config = dict(
    d_model=512,
    init_std_down=0.00311,
    beta1=0.95,
    grad_clip=1.0,
    schedule='wsd',
    batch_tokens=[32768, 65536, 98304],
)
MLP neurons of a small language model. Each row is named by its layer, matrix (gate and up: input weights) and neuron, and shows model dimensions 144-399. Each number is 500 + 25 x the weight over its row's rms, rounded and kept within 0 to 999. Numbers have three digits each. A neuron's up and down rows have the sign that makes its largest values positive.
After each neuron's rows, "fires in" lists the words (lower case) most often at its 100 highest values on Wikipedia text that the model never trained on. A number after a token or word is its count.

L8.gate397:486483548479486486541511468538472513462422466499496532500521538483484465463504516497502573451493487488488524477524454503542514499495534543446528470493529487525475503503510520494510513510494506514494523495490534460449518493505505498526475483502434490503537484527522525532517523472447486491501471517516500448500489511475505494519484506473522481510443523542541508523493506511484526494486507443513479492513474469458470526484491504506490493506559474502517542497508525450493525499472522489501477486488526511473480495476475440528529469475487435503479490482515475527484462506496492513528493503547525485522473489524529472519483483533556534522524489520477473482522473476497489485521484471534476486519507517516509532507466515474476495502517509485480514479528498503492475479521490
L8.up397:478498526491466456547529481510479480468472506515508481455520526525508450526490494454451516461517494483458485475499492533473552502503510458466517481560487493499545513497494510491524497500480524532522505481486490530491521497505479493503495496517441499484527449502503463506522532491480510536483484507503481487479470501509521473502501551469492479489480485504512511513502491494484516498455536449537472430459478462506523543481510509511535519471500507540499486506495492469492534440500480503527459475444549510496522510510498451532474530515478471495466517515498468520496488491480503513511482539476494529505483485531548497494500510499494489499527499472528482524517511557522544492463493485534470487465430523520531462530496513527488466518495469510501512516565474542495475499466494
fires in: "to" 59, "and" 5, "they" 5

L8.gate850:526470489538535501492505538516503530532507506485515483536481485469532533525493505495499517530470475516510547555520468505498517495481492481481512515493543463443483495520497466496500462516491521472509507479483520493495486491501502527509541535522496501486513531502505528487489527500473555533515511525490515525492503482489469493525416523471461527472517461502481489463496507502453534498511464555474493488529465492497527503454548546493480513519519502516456476499530477497490551543466496507497536485461495490492520486533500474498480499526488549514445515512525506484425475481486480567496495479471461536505512490533492451526480502466512493501526502528477484502482504515492495505525473515518460517480519509510495483514485498503506456536501463478519504529503512463482507493510514
L8.up850:490517506538533522507502515513500502468512501490462456497522512484516489489515500487463552517528516509512517467510501530491511508455482498481540492511503525479440479483456538509540535473525495449530529495512462498520517505448467534480523510464507474510494501513504487541536516525482506532461508544470512459536476530491531513528495498488480507464498517459511530477509504430529486489475479494455506511498528484474491539503477515488536497496492523456513497546499494482460498431507584475477463513526464501510493548529488504532507503521475494503494509500482463454483481490471460515483492550518425480473488492542544498577510469509520500480500454529515510478519506501494450486530498490505499472510506485464501506496496473494504484496476505528428501523511511515480490461474476
fires in: "be" 29, "being" 8, "was" 7, "been" 6, "beam" 4, "behalf" 4

L2.gate411:497498502507478478465525439510504532519483468521494532472556452514483516469509504535534499497487510502443528469493468517475500495480488510496506490497443505525485506516509463511477496522468495527509460412512482505481412467532476499495502468498490510493516469512480482476471449513502526493597493452495509512480504510506516517473478534485485477478498503516463499497481515512530526515512479483464516482506475529535455487489550482489474533512520490484538514502516490468485496486490477524496514518531488535497492460485495500527505498472482487535472464510500504480522510464485500512544487508489482503513481491504440507503473495522509489520520519527451530480498514468507512488497521530492507513511530524517492496510477479496509460496522470512546508496461516503504536497511509
L2.up411:488518463502489436484507483516545506528492506474543493492501413454488532503509524488502520499535507532527468527538442497492519482489508479480514515482523515494495547484535519474494491469517530479518543509544479517484471514520552513505494522506514519533491520488517554502497506474490495506500462501507485497512475499486505528465514490529504550512488530523479486459502517491484526516474484505476458501494442509450536524512493446517512489483492514531520488500443466487513528568495522526545492487530494501511502482467521479514486471518546496511524520533523497508528543464459491525483497487463527521504474501500502511510508536516487561500461507515473530508520394496505490489520514522494534495444491467541466489560499521509431479509446448511524494506540493504470523478474461
fires in: "of" 54, "lord" 6

L5.gate1097:502525500512470454500505501522511477509513536485507487509498537481484507491484494480512488492454494473516492450475498452526456512468502499468504551524496493507449527513463443495512480470494489479583480504466479474512518473436510532508495521534437499524467523508533544520542497501499500495492507482501521505432522495499479464481523528523492485529519531488496521515533442549526544532474522522503526523500511520540491502505524486503488487528513486506526514498522513508511483512489499488503499475495532514509460490466491535515502470505500472513476483487476529493495508506452489541494498493508471521470547529501485472485489519526505456538482508534481473529463500450508490535489507520509484489495495541512533516432492462507460470451455501501513531496491485511462508486466532
L5.up1097:454490473499480516509539474500510540539524482522464487510483479492505483488532508474503492492492502443478477510544516480457474531516511489480520554503503514506487519485512498494445462548523532506505491522471508503501512451521471487492515462484467518497495527536490485536531490524497514472478501515522481499500528483498502484577493512537507511520497506476494470482515479481470476530467534488486485504488499502527516537512540460520470476495541500522516533517531496546482498466453482508462513568463510464486515461468462493492539529494503520494485514523455526496511495520461472554471530511513517539475461522510482459437495474476495477478508489534526507530509525513535504566490507527518521512488509453490511498496506487526501452528512471519469488521485516511451475501492487
fires in: "in" 92, "february" 4

L5.gate223:516497524465441535523525491510524484496505524497518497527544508494440473539483488497489477526503473445476458491495496499501519483508476494503451455468468483490491519521441508507510489523474502539499488490512489529512516489456454445488480521516485516478481524488463524511537467491530474559493515494501443527490479495520496466480513518506519489489506442511491483487512516538540487532534519573532474502478496517502551488500568530500542516536530489504473492513496506474510480476441490488484503513523545528489510499481494479489519536503475487491503498490479497556481545521546551495514519452539461473509517469518511512512516539465559505506483454509503477499490487483530497487489482521489522491505523445533550472519469477489539507509527499484484494507462485441492472494494532
L5.up223:474492515528465545475500505473545484488555471540480485505507492489506537486470521454456526534461530465506481560481498464506513494494457458525570498547481482500497507478484525488480496492506498482470502485494494507437476532496518476493501505526479487520488473499485511453493494512478484490544506546520451456497525489470448522447505508505484544530551524517499560489517489545514519489481500474520519512519516485548518506516508513489498521474512520476469513501509514494544531502513523467477492476479488517479533474514511499469547456492493478535477525497513492471500441522503513497492503471517496470498482431516521547512485496534490539490477515514495498531485536511464519479483522472495501476467453496495491527529480465478530518535474518493520532492511463510484506501491526
fires in: "than" 13, "about" 10, "almost" 8, "least" 8, "approximately" 7, "to" 7

L5.gate838:517492513495467472495515496504515496518534525509516476504495535462520492474521501475500517468459515537489500499550481431516453492476545519476508472449505492528529517522502458498487521443485534504507540504488505535493523510505501481484489454530512557507494490502494499464516500495535444478477501516554513471539487497456502507525546532490517473464455524453510494509472511535512457511511514501485473470511475464533470467510511484541510515527503508517515496510491485448480449485522540521507500465504536527501507459532500497494536484501495481459491469511495510525552472503509480486508479496558536495522484507505459483505516462553517527494507526472494500539507515502487464489472520472519555506494458461517540508480471520507486526559543507496471539442463522480481491498515504
L5.up838:527526472548505507524498477514506490507524547520499488490498468494451509521483504456466507497500512499500509519518514490487489488526523496503475497485471503482533511455447478482544510464502503498529527515507559528486516506489551501465530519494518497470543524502542518493505448493554528551505455529564467456459502498510504510492473504528523568520537522516525473528490513479514497527476498469493556499515474490583479514464511487487494468532549508490503514527483465507441450519501492509499490455530463451471490499532444507488506553482507514495503490541510492486461481442542495491519532435525469497527484467516503509511496489537495473485539492501501496511481464533483519507455485522513458499506520495513500462529523503515501495530487532480469525489519512444493497509482446
fires in: "or" 45, "to" 6, "berkeley" 4

L2.gate672:497488489474494478527519470527477492470535516507461505492506540489484494472458551525488501502484525547446537480508482480550510553536533469465454492474463447506507479537497491490515487513509474516537543479504513494508486492436489469513471499520492533517502471480474460525515480454487473527493513496529519503509538517465498455477517463513471500508475494479517499492539499501518535484514488508530482484487476479485511508501456517547532499463494496494482478480509494529542510507499535529494480496482507462513490465474534493471471506524513515481547515502533515508528425508507490501514521510483510518521536521497482491477505506485486510492495526495505451499514524455541516488509488558504452462462529500497549494512538517476443508511496500521461406488482503515474496472515486
L2.up672:477491538518516510487500475527512557493558500488503458517504498479538518509511473498538503483452525512488551466543503510465486514525493441524510482530499492510498490508512505477535499485490529484499497489508497474482472496488449489498517474481505480454549489506511513464517537526473487557509496473552481503441522467429482468485493504470505488536512499448511474493481506483462472505511488515517490454513502482527509501512478524514494502465496520496486526495489468501469500488487532469530513473520509511478498528518484451526543533564507511501519526531484465487498510524468496467527463483484480504489493525527463537517499508474474560508509516473451543486524524469516475568491493485441496525502474527492540520514532527482468488544473521538457512525493480500514466475535504
fires in: "to" 40, "gomez" 5, "small" 5

L2.gate69:520493489536515506463465457507496488496502504456494501510522460493469525471514554495517485483501516486584509569501507519455463472486490565500463506504517518535481495507485504576462516492477501520469503454501476495461496486564468465482508511480493477457549433529527524507506519499456520508480485518486480497472470540511523511468464498486507527505500473474537492531493507505482456503525459503482490484462491512511516507530515514496532512457521513532497562492496527486475486486510477513513488496501517489474547528476500515523521526479496531488509558485518531525483459497505494490520491500536486486485515451515490515509527469493507516499455499536545495483480473508484512516523560475499490513507515492490480465501498484498532500524512467485501470490520471493475520480494514
L2.up69:487529471517527506499476434514502473516511479492466518506513515482494468489569496474511522446482491478538517475484486474506515464506505483496484519538535489511508526472483491511483504527530498516480514506501466481481477473523523488462469498476517483536505473513491511495503471460498461514493487511484500489495502497531498534500451494479488513491463527484521472507513496502520463532509485539451503476520513523523546543503506452484542445500494514500549533512482536514545519499500502514505467458500491509492552504525522485491551500483515545494560572520495483503454459492519512528519514522543531501419471534502507489452483525492482500499474524549518501534485500548477507445488483532442454499504472527530474475462504480466496492469492518476462494494505472531509481465498491
fires in: "of" 72

L7.gate732:514491478532498502459490522461489522512512462553497483506505546469491511451433538452521529520484526491479515516496516504507517506525494475526443529488492474477485518505457506496551536537529511486502459512498525521532519485488484484545519537446502515544487497497537480471519555503477471477491496441466461484481523523493492481482493502500474500545493516469504454521518513533505483513518508497524467504484516480475497485483489522548476533466539522496506538479506493509459510484498494465510474476530546491485486446474460515538531496533475493545483514504506441475507488506470549487549483516538483463469544554529531470505479540518489521464477533508506482548496496465458464490490500505565474507483487507499466521497480495501499482467483473483482516497522515511509508502511526
L7.up732:503455522477509493506508499477470520495514482505503497514503492446444493465479478466498521487501486477493479491506518486498479569529481459487521488489463518458508507505487487524525510482559491509574496484530478486484478526483455496525489515495494538478472524497514533513493541503469552484485500494557471506503468486485494482545503491509518504521490564499486454493488482513507474514468502443510459500490517491490481501506475522521427472483509514521498510495536521505524506511484481515459523514525499502519474506481440468537509462540511506543522493539455507518496544531506505536541461497540497486490524478509501482508489477534547494502549504523507454516540507496493530498471495470529493541505504533535482502536494515522510553510519480507491514502512526555458465557468483
fires in: "in" 94

L7.gate306:477471489491503471548507483506511501494470537517463530505485490462523478469505455489502500550514507545517525494508492521490471486504521497523493499530523490513509471442499516478527503524494491541565536479475516486531523495516492514530512521506464514471507471503535494536500535489491493526538548503472525491477460493458451454481482507485519458471502486518441507502472474470486517517530490472538458484513523464495530495521520519479496478510492499497467516486498485534500521465512483482504449479492489519469489551528505479499523481495465507559470538503488451501475491502493436486507469502464523477488492480532477495500509458516495507511513531488513489471517473485504485461475494477502485516520471533514529518524464484461422484533491498472522525527516456482449523521489453
L7.up306:450472506519513501477583509522456510512483543503492553499487523528530461495483516505499514530521444507501531533483490507521535495500528521506522481503483508507462487460478489524499467483518498484515487493525502526472480482535473528520488521488414497494528503512546519488514528450479526548529512505489467491493510472440477497464488508486456499493452513518479493566465498476455508487506476485494517531456574490478535517497530533490470455503486521514493495521483498497504538479500475506487469548457485516497526475527464482492503454508475525517492558467477489494487455557504462528521493501487508509487500483519487511498530547483493476535502518483527524487470485445496517459492447470512469481503510572535486480521513488496519506530508529516514504510519479483463532537469483
fires in: "is" 37, "was" 23, "are" 12, "will" 8, "be" 7, "were" 7

L2.gate662:502493509500500499507552518479509493534483479514506486473466497469513529494523471518478498461554506511528507505488483461523491482547499496554501478488511507503461561527474512490569499510509541564467501503481485519531500486497499530498480460476462459500545498516518520486503503474489511518446513482505450506548487540508511487508505483499488465548475534546541473522485501451467491516449517491508465508509499488541472485478509456530507525523527498511483516513479510522476485499475501515523454510482512500480470478545510482509492527511512471490549577467446525445509488521480555468496477507511521515453448525492565505478511528492534481507525500494476544490502490521457491487522549475482518530501564511439507477490470499508522502481503524481481492477502492533521515503526533
L2.up662:449490484486467497518492504493497513483511473517456508486494447520517563465537477473490470437503502477459503508467512530481519485549498499505533530485491471521474535494485489459515505466528476578494513508530495518520467482556520512508522477511500474484507481496473486515477468480480503526481456512482506446556501513484448493456528468496481500504511524499525474467503512507503522516510496473530505476485520526436498520497506480495485464505550528526482517471574500495521540552484457511485468531537487486508477485532495483507460502484483490490478529553498476464509456502482528498532510505529509484493464504489516534476520507508523451508480531506534508504503500518452493542506503509497491512484505499506459463474479499461480516478511530510488482559499500520508498488496498
fires in: "of" 30, "several" 22, "some" 12, "number" 7, "few" 6, "numerous" 4

L8.gate534:475498514524486496522512484510467488518514510485488529540471517458484459484494531492493506471496530489539484502491479479485533466480510466479498477495477529527476501472515531494499548530511496508533515508512543549485490468481530513532522555545482479480500526524482483475453503437473465484509440494485504470532496481542455477510521491497539511534462409527517535535431481499498490552502496529453515471532493496528528491504517498515522496528487525537492521483513514502496527492488494531508509461525495544517520546480480472554553516483492514503474517491555462473508512482524517526456499472474475484488490506456519518534468500462481531482517529499475495490504492495484520512482507511503529509470482503481545545501529520500487546554497492518497518537490508468509501514525473
L8.up534:457548523496478492504499503518481548482494509538529482501497493483512478489503478513529509487523469477432477485474522475509527514493521536513487470468483491482475510485458474434532514521498476489518485499478516441507503525460515527494554496532526475485483520507559489531490499487469469522455494541479462475504499506491492530514540463499518480512463508508497540509507482507555489498520545486529473479497470488497510480528491485516523506519552490479571487542529468502518504504532506499518495453516471521462529505508492483532484522480509531449496504482530540493538507476489436519478457485475545498478487530572532530499478492510529486515505495459519449466558506494514494500482500489484495477455507545517503498542524557484482505558490539481508476494521491520484528485514502
fires in: "to" 51, "not" 16, "t" 7